python train.py --n_layer=15 --d_model=160 --n_head=4 --n_kv_head=4 --head_dim=64 --d_mlp=640 --vocab_size=2048 --activation="relu" --norm="layernorm" --norm_place="pre" --norm_eps=1e-05 --positions="learned" --qk_norm=false --attn_scale=0.125 --bias="all" --tie_embeddings=false --parallel_block=true --init="normal" --init_std_qkv=0.0278 --init_std_o=0.00507 --init_std_up=0.0278 --init_std_down=0.00507 --init_out_by_depth=true --optimizer="adam_variant" --lr=0.00107 --beta1=0.9 --beta2=0.99 --weight_decay=0.12 --lr_head=0.0102 --grad_clip=0.5 --warmup_steps=234 --schedule="cos" --final_lr_fraction=0.1 --batch_tokens=[16384, 32768, 65536] --seq_len=256 --doc_mask=true --train_tokens=350100000 --steps=9568 --dataset="wikipedia_en"
MLP neurons of a small language model. Each row is named by its layer, matrix (down: output weights) and neuron, and shows model dimensions 32-159. Each number is 50 + 10 x the weight over its row's rms, rounded and kept within 0 to 99.
After each neuron's rows, "raises" lists the tokens whose logits its output raises most directly, leaving later layers aside.

L4.down521:32 45 29 38 49 64 51 52 60 53 58 76 41 53 50 37 68 30 41 57 36 42 43 49 58 52 48 60 33 56 41 55 53 43 58 63 40 55 63 60 32 36 54 38 64 59 56 51 46 51 37 50 61 36 43 51 61 51 41 49 55 48 35 48 65 45 45 59 41 63 67 52 46 51 39 35 31 51 64 42 38 59 49 48 53 54 46 49 35 57 52 55 42 43 37 47 36 46 50 37 35 53 40 66 48 45 66 33 41 54 51 48 57 49 44 69 33 48 49 52 59 47 47 69 69 54 46 65
raises: " ===", "\"", "\",", "\".", "==="

L2.down257:40 56 37 43 58 52 48 35 41 49 49 57 49 49 43 54 56 51 56 45 49 51 50 58 44 53 51 56 63 44 41 63 61 53 38 60 46 53 58 21 52 55 33 61 46 56 59 45 45 52 52 58 69 58 52 45 61 75 26 49 54 57 48 50 62 59 55 48 59 54 48 34 52 46 47 57 49 64 61 50 46 57 44 43 41 66 51 46 40 36 44 57 54 45 36 66 35 45 42 20 59 49 57 49 53 60 35 45 42 58 63 35 47 57 61 53 35 28 42 62 46 32 55 40 68 64 60 57
raises: "===", " ===", "====", "\"", "=="

L9.down576:61 44 46 49 42 52 44 60 52 54 46 57 42 44 32 38 39 59 57 48 54 27 62 39 48 48 57 52 60 43 42 53 31 49 41 33 45 53 63 39 34 43 51 54 45 48 71 49 57 44 56 51 39 61 54 60 56 58 45 61 59 52 50 43 54 44 53 40 67 63 46 67 36 59 49 59 47 26 47 49 56 47 33 68 50 50 70 61 48 49 41 55 52 60 43 50 66 58 48 66 62 46 46 39 65 57 60 48 56 65 65 41 56 57 55 60 45 51 44 55 59 41 47 49 38 35 47 65
raises: ".", "s.", "3.", ").", "usic"

L8.down545:41 55 52 49 51 44 57 53 40 52 53 53 50 43 59 52 39 44 67 49 57 51 60 47 47 46 50 47 59 49 29 58 59 59 40 54 36 44 41 00 54 55 46 52 48 44 61 50 52 49 50 56 62 59 58 52 60 64 40 62 49 61 47 45 52 54 35 52 53 43 48 46 46 52 46 51 58 47 58 48 55 48 48 39 49 51 45 57 38 42 59 57 59 47 43 58 44 52 52 39 43 40 54 46 54 52 54 42 45 54 49 36 54 60 54 52 44 45 40 55 50 48 51 47 61 43 64 44
raises: " ===", "===", " |", "′", "\""

L4.down171:45 43 43 37 57 60 49 44 58 43 61 61 50 57 52 52 57 39 49 62 38 47 47 58 39 63 47 68 39 42 63 64 53 35 53 61 38 55 56 55 55 49 39 38 63 38 48 48 59 53 28 37 71 38 50 57 65 74 56 58 35 40 31 56 52 35 46 70 53 53 63 45 52 49 38 41 49 58 62 57 40 44 56 39 43 64 54 36 43 56 58 40 42 45 51 49 33 30 62 37 25 44 52 51 43 49 48 43 35 52 56 46 46 61 56 59 54 50 55 30 57 60 50 56 44 40 62 57
raises: "\",", "\"", "===", "\".", " ==="

L12.down70:55 38 44 53 49 73 41 57 54 44 51 59 54 42 51 60 41 65 57 43 47 57 53 47 47 23 39 47 59 46 51 43 54 40 52 45 56 46 49 47 56 35 56 57 68 36 56 39 52 58 57 40 57 52 48 63 62 63 60 44 52 58 82 53 61 51 64 39 48 59 45 55 50 60 58 55 44 47 71 66 48 51 42 49 24 27 63 51 52 44 61 38 30 42 47 51 44 39 31 61 26 37 44 52 57 31 49 36 43 34 56 73 52 38 32 37 50 47 54 40 51 39 48 40 64 48 50 58
raises: "g", "m", "med", "ma", "pt"

L12.down477:68 56 45 47 69 47 56 75 61 45 56 49 57 55 48 65 51 49 38 44 50 27 55 63 57 57 53 42 27 40 62 56 31 52 64 58 51 57 61 47 57 52 46 37 49 55 57 55 50 57 58 55 52 52 59 50 32 55 23 47 47 44 49 39 35 48 47 58 49 62 60 64 42 45 48 49 48 40 36 38 57 45 48 49 47 20 37 51 49 43 67 48 52 42 59 44 50 46 39 64 46 45 52 65 47 50 52 54 36 43 54 40 55 48 59 60 49 55 29 73 54 51 60 44 47 52 52 60
raises: "s)", "s==", "s", "s.", "s:"

L4.down401:32 57 44 49 49 59 48 51 66 57 54 53 41 52 47 38 66 57 59 64 37 53 54 52 55 43 44 48 55 53 45 57 57 69 41 66 54 43 50 61 38 31 52 55 54 56 33 51 42 58 33 55 71 41 55 64 44 57 56 28 47 33 53 60 47 45 58 53 56 63 61 32 37 63 57 51 45 65 54 40 44 51 63 52 41 38 37 59 45 50 68 43 62 59 43 58 39 40 54 36 67 61 38 51 53 40 42 42 48 49 58 58 41 33 36 53 42 41 35 46 61 59 22 69 70 60 54 71
raises: " ==", " ===", "====", "==", "==="

L5.down35:51 40 55 55 63 50 57 41 41 36 54 68 66 53 33 83 43 46 25 51 48 30 54 47 49 47 52 36 57 49 51 65 53 67 61 58 67 64 54 56 57 47 61 47 54 56 57 28 43 57 44 30 48 48 50 53 46 49 62 41 49 25 61 40 56 65 50 72 57 53 47 55 42 56 45 61 43 51 52 55 47 52 39 45 46 42 54 51 41 50 57 47 44 56 25 61 27 46 39 54 36 38 48 65 53 47 55 39 55 35 51 58 50 49 48 30 55 43 53 54 44 60 74 50 49 53 50 54
raises: "s", "med", "sc", "m", "s)"